Weights of a small transformer language model.
Size: 26 layers, width 320, 5 heads of 64, MLP 1600 squared ReLU, vocabulary 32768, 47.8M parameters.
Architecture: no biases in attention or MLP, tied embeddings.
Training: a variant of Muon for these matrices, 5831 steps.
MLP neurons of a small language model. Each row is named by its layer, matrix (up: input weights) and neuron, and shows model dimensions 144-271. Each number is 50 + 10 x the weight over its row's rms, rounded and kept within 0 to 99.
After each neuron's rows, "fires in" lists the words (lower case) most often at its 100 highest values on Wikipedia text that the model never trained on. A number after a token or word is its count.

L6.up826:15 52 66 36 58 59 49 54 50 49 43 43 44 55 59 48 50 30 61 58 37 63 60 50 48 40 50 56 54 54 53 63 55 44 46 43 61 58 37 51 56 57 59 56 74 46 53 59 53 44 57 49 56 38 51 35 76 42 61 44 61 68 41 65 42 59 38 50 52 57 47 51 36 36 31 64 73 47 34 31 45 47 50 40 62 40 37 42 32 62 34 64 42 65 49 48 50 53 52 46 39 56 53 41 35 65 32 48 50 36 52 60 42 63 31 45 50 49 52 48 56 54 54 35 44 48 64 50
fires in: "has" 33, "is" 27, "was" 16, "be" 14, "have" 6

L2.up668:52 63 57 42 55 61 68 66 42 58 53 78 42 55 44 55 47 41 49 57 57 48 64 55 45 47 48 45 58 42 50 51 55 40 45 55 66 45 47 80 57 63 46 42 70 36 49 55 58 56 44 30 62 59 51 53 49 49 34 30 52 55 55 59 46 57 63 53 57 68 64 56 39 60 34 36 61 37 59 45 54 32 71 54 67 62 46 52 43 34 70 34 44 44 60 50 44 38 47 69 47 66 44 45 67 53 48 46 49 33 56 46 55 45 47 42 61 45 47 68 41 34 57 65 51 46 35 54
fires in: "1" 28, "4" 13, "7" 11, "12" 10, "8" 10, "0" 5

L6.up730:50 31 45 58 46 47 57 51 63 43 55 61 38 49 41 65 70 69 36 58 50 72 52 52 50 50 59 28 45 59 34 75 39 46 55 28 45 43 75 34 53 65 62 54 30 35 47 54 66 52 62 29 46 56 48 51 55 39 46 56 50 34 70 58 42 61 58 57 46 52 63 60 63 55 50 39 48 51 73 44 48 44 62 32 48 54 37 42 66 58 60 41 58 42 39 33 36 55 45 49 41 68 33 38 34 49 53 54 50 34 42 67 55 52 48 20 46 33 46 43 46 57 63 49 47 60 57 49
fires in: "world" 38, "female" 13, "forbes" 7, "supreme" 5

L2.up529:55 53 61 45 35 50 37 52 49 57 23 46 64 73 42 63 51 39 58 36 49 58 34 60 52 41 75 50 51 52 59 50 58 58 61 59 32 48 55 50 50 40 42 61 53 52 50 26 50 44 47 48 47 39 55 50 49 33 47 42 54 55 34 51 50 52 35 40 39 42 62 53 49 42 39 49 51 32 37 42 33 41 57 69 54 59 54 60 39 54 54 51 38 60 60 50 52 80 54 54 45 34 62 56 48 55 57 53 40 48 68 62 51 54 63 59 43 52 62 33 40 50 57 35 66 44 39 51
fires in: "the" 27, "however" 23, "there" 9, "when" 6, "according" 5

L2.up1512:52 52 39 38 39 59 35 41 52 59 62 35 43 61 50 49 56 54 73 52 58 41 48 39 52 41 63 47 45 46 60 34 43 45 57 44 44 34 51 43 45 48 59 63 67 65 51 40 52 56 56 36 44 57 46 53 56 64 61 32 40 48 35 60 57 49 45 56 41 59 46 41 45 48 44 47 54 43 61 36 61 38 71 57 38 53 35 61 51 51 52 72 48 59 60 59 57 53 43 48 54 44 61 53 54 37 52 72 53 61 39 65 66 42 55 52 44 45 50 57 61 55 35 31 49 67 44 59
fires in: "other" 63, "others" 8, "new" 6, "second" 5, "additional" 4

L6.up868:57 46 50 36 49 50 58 51 66 54 43 49 68 52 71 39 54 55 38 56 59 77 45 47 45 61 55 51 50 37 60 40 25 46 47 36 47 44 47 54 42 62 38 54 58 54 31 57 63 48 54 46 50 50 44 56 42 39 47 47 50 56 58 40 55 58 57 54 47 51 59 52 51 71 42 46 67 60 44 56 40 47 42 47 54 56 57 55 30 64 47 39 74 65 41 55 56 57 74 63 40 52 46 65 57 49 35 54 53 53 46 46 51 35 37 27 43 50 53 49 50 42 45 44 52 57 53 60
fires in: "also" 55, "later" 25

L17.up512:44 54 54 39 43 51 49 52 47 60 73 63 52 41 52 56 63 40 55 35 62 51 62 39 67 40 63 52 35 56 59 46 27 47 60 48 45 44 50 44 53 49 53 70 38 60 45 57 47 52 56 50 56 48 58 51 41 42 51 38 58 52 54 42 49 31 44 59 37 40 36 61 52 45 60 40 48 67 63 38 40 56 49 54 53 66 40 54 58 52 52 39 51 77 63 59 39 53 48 47 27 52 51 62 53 51 46 44 51 57 54 56 69 55 78 64 46 65 38 44 42 53 49 45 40 58 40 30
fires in: "the" 58, "during" 17, "russian" 7, "world" 4

L6.up1190:38 51 56 61 44 68 55 51 53 59 65 58 52 44 28 59 62 63 57 48 47 42 57 61 40 38 26 35 46 57 47 69 49 59 46 47 62 47 56 36 57 53 50 50 40 74 55 53 67 59 45 46 52 55 37 53 36 48 40 55 55 40 50 30 50 44 40 42 52 45 60 52 52 69 60 42 36 24 45 57 49 47 49 54 57 65 50 53 54 43 59 47 63 39 43 48 61 53 29 59 47 49 45 67 47 54 45 52 51 37 36 31 55 63 41 48 60 62 43 57 39 45 63 53 54 35 52 45
fires in: "8" 13, "13" 12, "14" 8, "7" 7, "15" 5, "1000" 5

L18.up954:41 40 41 47 35 53 67 41 38 64 53 45 36 56 50 38 34 30 55 56 61 62 40 30 34 49 58 62 42 49 39 62 44 41 49 50 64 47 53 50 67 39 56 51 63 45 53 30 46 52 72 59 43 57 34 51 31 49 49 44 53 55 58 38 54 34 45 51 46 65 64 54 60 53 56 53 43 51 68 52 39 48 43 59 54 49 54 50 48 48 58 49 55 41 62 55 49 52 50 56 69 44 41 57 38 54 55 64 47 55 17 62 46 54 45 52 51 48 65 57 55 48 39 41 51 26 48 68
fires in: "new" 47, "high" 7, "pte" 4

L2.up585:53 56 63 59 53 64 43 75 40 38 54 47 44 59 51 52 52 52 45 50 48 72 54 45 64 62 34 35 52 41 62 51 61 74 47 66 57 38 54 46 49 59 44 77 69 38 48 52 75 57 46 38 47 64 54 67 41 46 39 58 35 64 52 68 45 47 51 54 59 61 80 53 49 43 51 60 64 45 30 62 54 61 42 46 48 56 67 53 46 36 46 55 55 51 56 36 52 38 54 29 38 58 51 56 53 55 54 44 39 65 50 36 45 59 40 48 28 47 43 50 37 47 56 61 49 49 37 55
fires in: "1" 22, "0" 12, "2012" 8, "2016" 8, "3" 6

L6.up1131:43 36 38 47 47 56 73 50 40 37 54 47 69 53 28 56 47 56 50 48 33 49 46 44 63 33 43 46 44 60 51 48 59 50 65 47 66 55 42 38 44 60 52 42 59 44 49 22 58 36 55 59 48 52 67 49 62 27 65 34 65 89 37 57 33 30 48 50 34 54 49 47 52 48 59 54 44 40 52 43 62 48 39 53 63 34 40 54 45 55 47 60 48 60 34 43 67 56 45 51 47 54 47 47 45 67 47 59 54 65 49 46 53 58 40 49 41 47 39 46 53 48 49 50 28 41 52 25
fires in: "is" 28, "has" 14, "other" 5, "wavelength" 4

L6.up75:41 31 61 63 55 42 41 65 32 55 40 38 42 56 53 47 56 69 47 56 44 37 63 52 51 43 47 33 45 42 55 50 56 55 41 46 55 36 61 57 51 58 59 50 46 55 54 41 55 51 64 58 51 59 48 69 41 41 44 59 61 53 46 64 54 61 54 58 35 62 54 52 40 65 52 69 61 37 39 37 51 42 25 51 44 50 31 47 52 60 67 49 37 56 59 24 65 57 63 54 68 60 46 55 35 57 40 46 63 52 53 28 48 33 39 40 51 65 47 76 49 43 42 49 45 63 48 39
fires in: "s" 32, "arts" 7, "2006" 6, "1996" 6

L6.up933:56 57 45 48 53 41 63 46 60 30 26 59 62 49 56 49 45 48 56 48 36 38 52 81 69 55 60 56 60 52 37 46 42 35 54 63 48 30 54 52 47 60 42 49 57 39 55 54 56 58 48 41 61 63 56 58 46 60 51 43 41 46 55 47 66 72 66 68 59 66 47 41 48 58 43 56 55 45 53 45 47 51 49 47 59 52 54 31 40 34 45 49 73 61 42 37 44 46 47 53 29 32 36 43 57 69 44 51 61 61 43 56 52 63 54 56 53 50 57 54 48 67 47 56 52 45 32 49
fires in: "also" 45, "wheelchair" 6, "aleppo" 6

L2.up741:31 59 51 53 65 52 55 54 54 59 44 56 41 59 62 59 43 49 55 50 60 50 50 42 49 50 43 49 60 44 41 44 57 59 49 37 46 59 71 53 55 53 57 47 52 34 37 36 54 08 41 47 41 38 49 41 56 51 47 55 66 47 59 46 60 56 44 60 61 55 48 43 56 43 52 46 48 60 64 60 56 45 58 53 61 44 55 50 43 64 41 52 71 64 39 63 46 52 43 47 47 61 46 32 37 36 49 58 71 42 51 60 50 68 45 52 41 58 36 47 47 28 73 38 48 64 55 48
fires in: "of" 97

L17.up1025:54 56 44 56 51 36 41 54 57 30 46 47 52 57 41 36 58 47 56 39 55 59 41 49 42 58 59 49 37 45 45 47 69 44 55 48 45 53 52 48 39 49 59 42 71 47 47 44 49 76 48 37 48 51 51 35 50 39 28 50 56 51 52 42 45 56 54 60 43 50 41 38 41 40 44 41 49 45 45 45 47 49 38 40 47 68 43 39 61 45 46 28 45 53 73 46 61 65 50 33 52 43 53 76 42 46 38 49 47 27 53 50 58 41 53 36 43 43 50 65 46 34 47 43 47 50 50 62
fires in: "a" 63

L6.up258:65 42 40 48 23 57 52 67 50 40 41 56 47 66 50 49 60 46 61 42 63 40 45 32 43 48 48 61 47 55 58 50 59 38 52 46 41 51 49 56 56 42 52 57 53 39 56 57 48 62 45 38 58 44 44 51 50 40 49 48 35 52 39 64 41 34 44 42 56 53 58 46 60 71 28 43 41 60 60 40 46 62 41 50 53 46 54 54 51 44 53 46 47 39 58 51 47 38 58 44 52 28 46 48 46 47 50 50 57 44 47 45 57 57 58 46 55 55 78 63 34 64 41 66 55 49 52 28
fires in: "league" 15, "nba" 12, "conference" 8, "division" 8, "round" 6, "tournament" 5

L2.up1588:44 42 52 46 47 42 42 35 44 51 42 54 34 38 73 45 51 43 62 44 48 61 45 40 47 62 67 37 69 45 52 54 36 69 59 42 28 57 43 55 45 49 62 39 54 53 42 51 46 45 35 65 60 39 54 48 53 51 45 44 45 42 46 37 62 42 58 41 39 68 57 51 65 39 59 49 48 46 46 62 52 43 60 49 59 64 57 48 36 74 50 51 54 54 63 50 26 45 27 61 57 34 43 30 54 48 53 44 50 29 45 42 35 49 63 50 61 62 44 44 29 21 55 44 43 57 62 34
fires in: "of" 100

L2.up486:47 48 50 55 51 58 64 43 62 37 47 65 33 53 41 55 86 50 59 55 56 62 46 59 56 38 50 56 44 61 19 55 50 56 49 39 52 56 47 49 39 36 50 63 24 59 51 46 53 39 38 37 61 50 54 63 34 57 54 40 41 42 54 67 47 51 55 65 49 45 54 48 48 46 62 54 47 39 66 43 30 50 33 33 54 54 39 66 55 51 46 48 71 48 27 35 45 44 56 72 56 57 62 66 47 42 37 30 58 39 52 43 38 56 19 29 49 53 40 66 46 42 45 70 52 50 53 58
fires in: "total" 33, "oclc" 8, "website" 5, "6" 4

L6.up326:44 45 69 55 51 61 48 42 48 64 37 50 59 51 66 49 39 37 45 46 49 55 35 45 55 46 43 47 44 44 49 63 67 42 40 62 60 42 32 45 53 63 38 52 61 38 61 48 37 43 47 54 37 46 76 47 46 40 47 54 75 47 31 56 39 49 47 80 45 41 58 55 35 61 47 45 55 42 42 57 29 55 62 63 51 54 50 39 39 67 41 59 58 51 49 43 63 42 55 60 44 52 33 58 70 34 51 44 38 51 41 55 50 57 50 55 53 63 52 38 48 56 46 52 46 63 49 43
fires in: "also" 53, "have" 12, "has" 5, "had" 4

L2.up844:31 52 61 44 42 35 55 51 36 57 43 31 62 37 57 48 57 58 62 55 62 59 43 55 54 36 62 39 65 57 52 60 55 71 62 57 48 57 53 55 47 57 53 49 50 46 71 41 52 65 41 47 70 33 66 30 54 59 65 49 73 58 27 44 35 56 38 55 52 44 40 54 51 45 58 60 64 55 49 57 43 40 43 50 65 51 37 56 42 52 42 51 68 56 66 41 44 47 62 42 46 46 50 58 58 58 48 38 43 40 48 59 61 42 50 47 65 63 59 30 39 70 50 49 41 60 46 51
fires in: "the" 50, "a" 9, "theux" 7

L6.up131:40 59 62 31 49 61 46 66 50 42 64 43 50 38 36 56 40 66 53 45 32 44 56 63 48 43 53 41 49 47 52 37 53 31 41 36 32 59 34 57 47 39 58 30 43 57 52 48 54 56 29 31 57 61 52 44 42 50 42 34 53 59 52 40 63 41 51 58 46 41 43 59 48 35 29 37 63 31 49 42 55 62 40 50 48 62 54 59 56 43 63 60 57 45 50 48 46 30 56 60 51 37 52 54 44 47 37 35 41 52 60 42 59 50 49 46 65 47 41 55 52 47 55 40 45 63 53 55
fires in: "c" 18, "m" 9, "d" 8, "a" 7, "v" 6, "r" 6

L2.up930:52 59 55 49 47 58 38 55 50 55 56 43 49 64 37 64 27 45 37 43 54 35 41 33 41 55 58 47 49 51 42 60 66 64 72 32 54 39 54 30 57 54 57 65 59 55 48 68 50 53 56 45 57 54 35 33 42 47 26 68 59 41 54 65 56 56 60 33 63 53 42 43 57 28 33 65 60 37 43 48 35 64 25 40 51 42 47 60 45 48 50 53 45 42 50 57 52 53 32 40 38 35 45 42 33 29 46 57 53 56 46 48 46 44 48 50 59 51 64 43 50 52 53 28 58 36 58 43
fires in: "where" 19, "round" 15, "bowling" 7, "wyatt" 6, "2014" 5, "adams" 4